Weights of a small transformer language model.
Size: 8 layers, width 576.
Training: 846M tokens, 6454 steps.
MLP neurons of a small language model. Each row is named by its layer, matrix (down: output weights) and neuron, and shows model dimensions 192-287. Each number is 128 + 32 x the weight over its row's rms, rounded and kept within 0 to 255. Numbers have three digits each. A neuron's up and down rows have the sign that makes its largest values positive.
After each neuron's rows, "fires before" lists the tokens most often just after its 100 highest values on Wikipedia text that the model never trained on.

L5.down1734:099133087151154098113127120108136115112061110163061159150132113111141196159072132162052180091110144125162103119169136126128121145158100072117122145205177132123091117085152157156131049155174069118124131202147125147152115072087144157167041102111228085149150190141106135060076114114177116070
fires before: "0", "2", "4", "1", "9"

L5.down2204:156153136151155132092092238173142139155138146108090162097155153100135101107127164116130092073125232123145031104159160108175150113115181132146139146147150080108062124104132094159127119126158043088132140092133115090062086104083091183167112119117168103158074104114180125117123113086116146182
fires before: " |", "0", ";", "1"

L5.down1564:135147078130114078112136142093143142108079157107183161135061112111128157156176103134113141107178098131131128125129123070157084125152181151035143105173084146150082091152188209092053120068141100120099083117140092166160110108177079145122038142103158117108168114134112110194129128186065147151
fires before: "2", "1", " ", "Pre", "0"

L5.down1192:100138145178146096109117181112053053107106129187068190115106066112147109169089109133092136139122146199099092109132222159119141081119115086073190078159091100155099110045093110153145166114188113155093097122119141143127067117150149121103172142164161090118131163127136165162166164101159133131
fires before: ".", "1", "2", "ud"

L5.down1979:111105157065182121149100186082110183151141112127157122124137163147155193142086169157174117140138136126055110112196017125175126147153164183166209193111130146177065128142121081142127162157141121188103124130131149128130146148065085169142145067084120118127130135095156113168209153133117169108
fires before: "3", "1", "2", "4", "6", "9"

L5.down1706:104137112128097068126157148113138104089127132090117064167047124127077195194161207191147168181187109139143159176083069141158139171108177089132093138172116104134078129184133122160157073080135140118132140126150130151146135110155090108129116113148142096102188201115080144139109071141102099153
fires before: "4", "5", "3", "6"

L5.down923:117126113177118138107128128179088091148130113124125182135176144129142143171115170089120170113079154112071112103068193105186121093149061096140069165181205112141125071079135080131175067144068093133120134159161109103138151117139109195134169155082169149151144121136188150143126119050127169124
fires before: "7", "8", "0", "1", "er"

L5.down617:060112188043102151137120098132120175119094177122089139196119093134099116121096141100147201150126160125077095025142133112132114123133146093199134128136142070075063092128143117154145162094122141078081181109106145147105099145132118136138144090096159155100056126120124152176129154115116103144
fires before: "0", "s", "9"

L5.down910:145134122155130147172148085147079161156137105145176094151118109123126121121096052062160072097113165137215134088183186125086088113079085129124128140125116104069096138144152196191123102117142115158139099120137124141093120118135091129136112179123104172163163108090153126107166159139094209105
fires before: "0", "9"

L5.down692:101108095172114132109113133166132200087054134135129138156148128233167117093129161089091078084108135122101119108128163068112178104119170128077152073131084095099101125124131099161128115091103148177113078188087119177124136160154127111107097122170077158137166076028110145152137168183106161186
fires before: "0", "y", "1", "t", "ly", "8"

L5.down2194:112123144103158133135111122161117132118172053112169092168128103141129165156075158105073096148110171104188068123133122134091119057113169151157103097108153150102174115114207102106203130150125134086110089133156170176117115104116159205152090084118146095141142146117156180129120123120125103113
fires before: "0", " (", " a", " is", "\n", "9"

L5.down2046:101152132150122123144100184142143076119142072173124131126160131110122166164122090156128147156175083068136125145129129121066092150131151162100191158120074136149114125057121175073100145127128132159128137110136175155165106077097107135128094125107116158141120109165158084113151135111101165160
fires before: "1", "2", "0"

L5.down1250:166105150135068138099075093134107134167075083098074174050141108152127142100158157192162135124077116123109159111084105101118178143136158110169116142132095086091135130107157139164149141173125128134108182126134148066145106092079090119095141095121160096143149142130144127120088096126144109150
fires before: "0", "9", "1", "2", "|", "ö"

L5.down2294:118080153114094134110139170136118138163150153108170150098121097185167163216113115112048164093162090127163151099136104093102073125080175143134135114193108089133151114131167166075139093074165079155151142158130158185123118114130074199114081066128193116108138150146100096165093116146094128190
fires before: "0", "p"

L5.down251:192132070083111112157121191203084116142192137141078115113164163147118082099112091111137118097037100135099115082089133143120119089128090079150100147140133090175081151167135137101118191201134097108173154125097188167151101138152100083177169115103123131127143134154121121139125124097148105122
fires before: "0", "5", "7", "8", "1", "3"

L5.down1839:156154079140092134130160152211100146147177119141072147052067091146094136140122111192122117131123118134100139124027176090134128108106116098055105119119105175127110119139145089151160125089117106103127122121122113161151117113126122055104172155127121109106130182144126134151138139192119074146
fires before: "0", "1", "2", "3", "4"

L5.down2221:143059213140105135122135130059143152135109093110169125151168165097127145142090124091125120081103084063114089139148134145113140069086191122135085126130167067088165110102097100073153111106186113099156092177147159164118125128165202102085117105122190113183076063147119123153174110102119132175
fires before: "9", "8", "7", "born", "6"

L5.down807:140187103160118149179073072142144088143154141100202134110173096164125136129175154108111089190117229110116119175081168102099102156147105127111110152114084204136118123134187127108158097077122176136154137064138157143085145206098149202136120129149146155156088179095175101103147119126131092158
fires before: ",", " |", ".", "\n"

L5.down1542:173178124190159116086153181151067106107135099099146123164071139114118150114110109151192141134112088166167117141134162153117136113173096113119064088113133156137128103182118126090160039124135146146140142166111200130171124103152090145107145133143110195182186176119172078109095163146153129124
fires before: "0", "1", "2", "3", "4", "5"

L5.down1529:053142097153099148082103146132141099124124070187109114121124172121127144090111128098134136148127126151104110149145081180109145078170149169127110177107143110178183142190135142128114132143150120124144075151123071161069135164169115164103163120130096066159119106103107113103113156130129113129
fires before: "3", "s", "2", "ic", " of"

L5.down592:148099073134107086135116134107152068099133157145119114141117164117147143080136093148162076090104113121205182093173121195103185131103144135116095154137108148130138109150082115104141158196146140126181123114070125117127163120109109159134198113125072112109182126182140092172112173109114134116
fires before: "2", "'"

L5.down1233:084206127104067168099125143113142078096164145075085162117105178136103102131106163122145172169133153155129118126141164142163138080151125107176121181133074138121182135135153146139121178091124173177123095132109111059130101084102177188166184083137162089109169212116182170124147190129081099165
fires before: "0", "1", "2", "3"

L5.down356:140113169149111148109138172114147156119091094159118154152149089084188163135112134162103130082134110167129142043139112092166158126070158091099112084135122083138136119137216116119141150073124167102147107101136117129067141148081122131130181087084128076126179144071120132146146159146103154143
fires before: "1"

L5.down1951:091129175109117053134111105199135106096103165082111097171130166143083133137075115116119162101168181182113124131127132096130120089075181133090138103167141093086086117132198090071148108086120112096127079140073104084169142122122123140134142096163140123181111113105116131111100099134156153164
fires before: "4", "vers", "unk", "uk", "mond"

L5.down1072:110149121147121172182146155070087101114114137154153116144081137124156199068155126127074152082096149123148088079110123159162133083135109131120107098071159152136104123138144086187149137100166110071157160093151148173105109184081154128103102114096163125079088135096098156133109143102095116156
fires before: "9", "8", "5", "6", "7"

L5.down1986:126176109095162199090146114189146142090121098056176202146088149074086152141085134184109098173162083186077146161055160075183088071086127112092098093134152137135124098134132162108163118096122103170128122145213077114109167103152161152150145131119157107080112122111117197114146105109146161134
fires before: "7", "6", " Votes", "8", "9"

L5.down1637:157107087151079171101154157113082115175124119143052177135149073102125098162096091159185153100148134102131077129133094102150118134090158146107155106152159131133185106093160216086109164118117140123110167160133144113185101167099097082121150096183136127161185160091125086094140096129162151151
fires before: "0", "1", "3", "2", " ", " ("

L5.down873:101173129190052132166128049095143144106099143060106111167120149140134092110168128136112152157160113126130177124149199086119151182146168134095200142088144077077126166153098134117153169115114148162060147138138119102125206061114073124184096084122152124188155137124152149139104145134120194107
fires before: "0", "1", "9"

L5.down318:129174144110092179198152170080164140115121141138144152198095106114135164110137121145165146111177159162090112074196079168140167114106148161170107141095146117126114135072162094107145158153138078108076105121092109110119122148087135122120138167139092114103095124175119146170171077185112102121
fires before: "8", "9", "7"

L5.down1324:116122145118096094156116122132135084124091087098106090142103151188109133119120120134133127099094133141133123119122128122159120087115142122150093101152156118129133052130186137099141103044148097155158132112150158084053183145209072158141126182137142139107113111147150155160127124156091132150
fires before: "5", "4", "6"

L5.down1524:156156144096156110116139167147104126146119126086146157153185124095116134118176099124147165097105141133133148222101138067126125078208154140095120110146116194101107123099120141181121132087132154108129118147101151111111188154128083117102137126057088141124128072129161153120137139095139071139
fires before: " to", "5", " ", "4", "2"

L5.down89:147085149136160112111138124093140123151084166100176146169137111094150162075131145162173178115174135141162111157136151129133131122116134120097109089129086128125146107144127128139118091135113107112145095143091134163113127124031131075129090152091136126094092050115116111130142061134148104139
fires before: "\n", "---|---|---|---|", "2", "|", "8", "7"

L5.down1150:177129099117149104158151128115155119117139134084123121106150118150121120167137114154128171122135106102111131158113149191152137111164141115111134083103132088129113178172106168068126173086114157131171163164152137118204166085190141164193095124150106097193202103139126098118116110188147121103
fires before: "0", "1", "p", ".", "2"

L5.down338:125171125071174208139132176134123198157115140134173136169111083141116198125119178137147151126094168098119120114162144124126108094135098140124147142110122120158134099142125077106122145103107148138104169171095135112152103041107143158098148139156065135137075156111172126151097167147167108180
fires before: "9", "6", "3", "8", "5", "0"

L5.down2164:147134095169102169168118132126096104116111105164068143160089195121166120099157073144103146200000113152105086115139155181100117171181097053132119084109153136111074158165152102096106199128141151147218084119116117142148117103157054093145099136076136155136113140063085126183144131132093171131
fires before: "1", "2"

L5.down196:122073182075208102158140156120154162087145110121140109119119175085107141149145130145153150094134171133148110154117155124141095109088105118154135080106094136117152178145145099151169123114059116118112152153158099105116146177142165115096187077109147154207067149111134158177149125088139111155
fires before: "8", "5", "4", "7", " ", "6"

L5.down474:173217079149141139066106076174079043144128151110135099170135142092148091180123122090161082136168136137152130161165176128150123134151122164102180150164172105051143156129148173155147069080150123112126116094119128104049115205128125120121144137108172139086149079096123079101111132077088146154
fires before: " |", ".", " pm", " and", " p", ";"

L5.down123:123100087133064120125175130130151119127169120131143126160143114116108101155137109138174144166165145140170180138114173094091097084098079130110164159140105116145139134160082142116170102090115185179088106072092113096088069087176073135124098136122169104112163187131142143063119172109155141107
fires before: "1", "0", "2", "3"

L5.down1398:135148114111122125158164128137123105088119143101155136106086172157139124139175082162132147119125123186111114135119120112119125155132128181160139137120156132152140155130113067058146078113121103124123156156139057191138130046151115140136117106132118131141162113135116148102129161119175124119
fires before: "0", "2", "3", "1", "4", "5"

L5.down1084:153112125183144165127116142110099109115196091142121138150189173164129140141124098144148102117120143131118095152146179137108122144124154138090124143098159140067119089103126102076077148167127099131127089149141117161124140146086117144141144081151089160133139070164135127138173156152144147138
fires before: "2", "1"

L5.down272:184109151124187151160148159093157146122110103116205147167115134177117093089162177100138116106142157175132112057163062133169121131087131125145089139105121184069111140122160109129145070162149209166159099114058096165075194212126144125136085103172160142184101112180105102129148120091180108150
fires before: "8", "9"

L5.down2260:195114127102080117167116175124100117068126137119139196170171138125134093152088137127147126126031039130129180064065183151085119137109104123168134140089064137080171107151124078160126096096077121142124140107179154109150163140134057143130163053138101096121134103132136089142109113117113129182
fires before: " |", "born"

L5.down2019:142098189117109133152118188128110137186109108086062175089134151120112140150097117110141127145110154120164128145104124151092117164065103113118132123126132151130119083083149123121180166149066083134123109081156164116090154065126107184125080078136108140145148111102214131092169085159129127159
fires before: "0", "1"

L5.down45:152124132151059140136140201144128057101051056133092175126161158087127127154127138078140110105121069174174073139143143134094125151109070145143119136148187142162134126099121128106078057090162141100108146141118086107078145180129089179108080110114115132170086176144107120144136126101229092120
fires before: "-", ";", "\n", "|", " |"

L5.down650:109069158122100074151165110164081139133102122152125106140128093128149177152132120084138129114096112101119127209159194136121119109138154155114158097128054106095124121099182123129133118099126099139145134110086129152175125110216085140078140110131165142153147092163102109090156146151137134134
fires before: "0"

L5.down2270:137127152130141176162123107141196097146116157120086071162147120119111082109159139110105091162151107079136129091125127135089097130147144188136094143114133094160110151090151160150122142183132154089094177162054105141096076173050133069120145111124135101140064113044120110143144083139096116143
fires before: "6", "7", "5", "9", "8"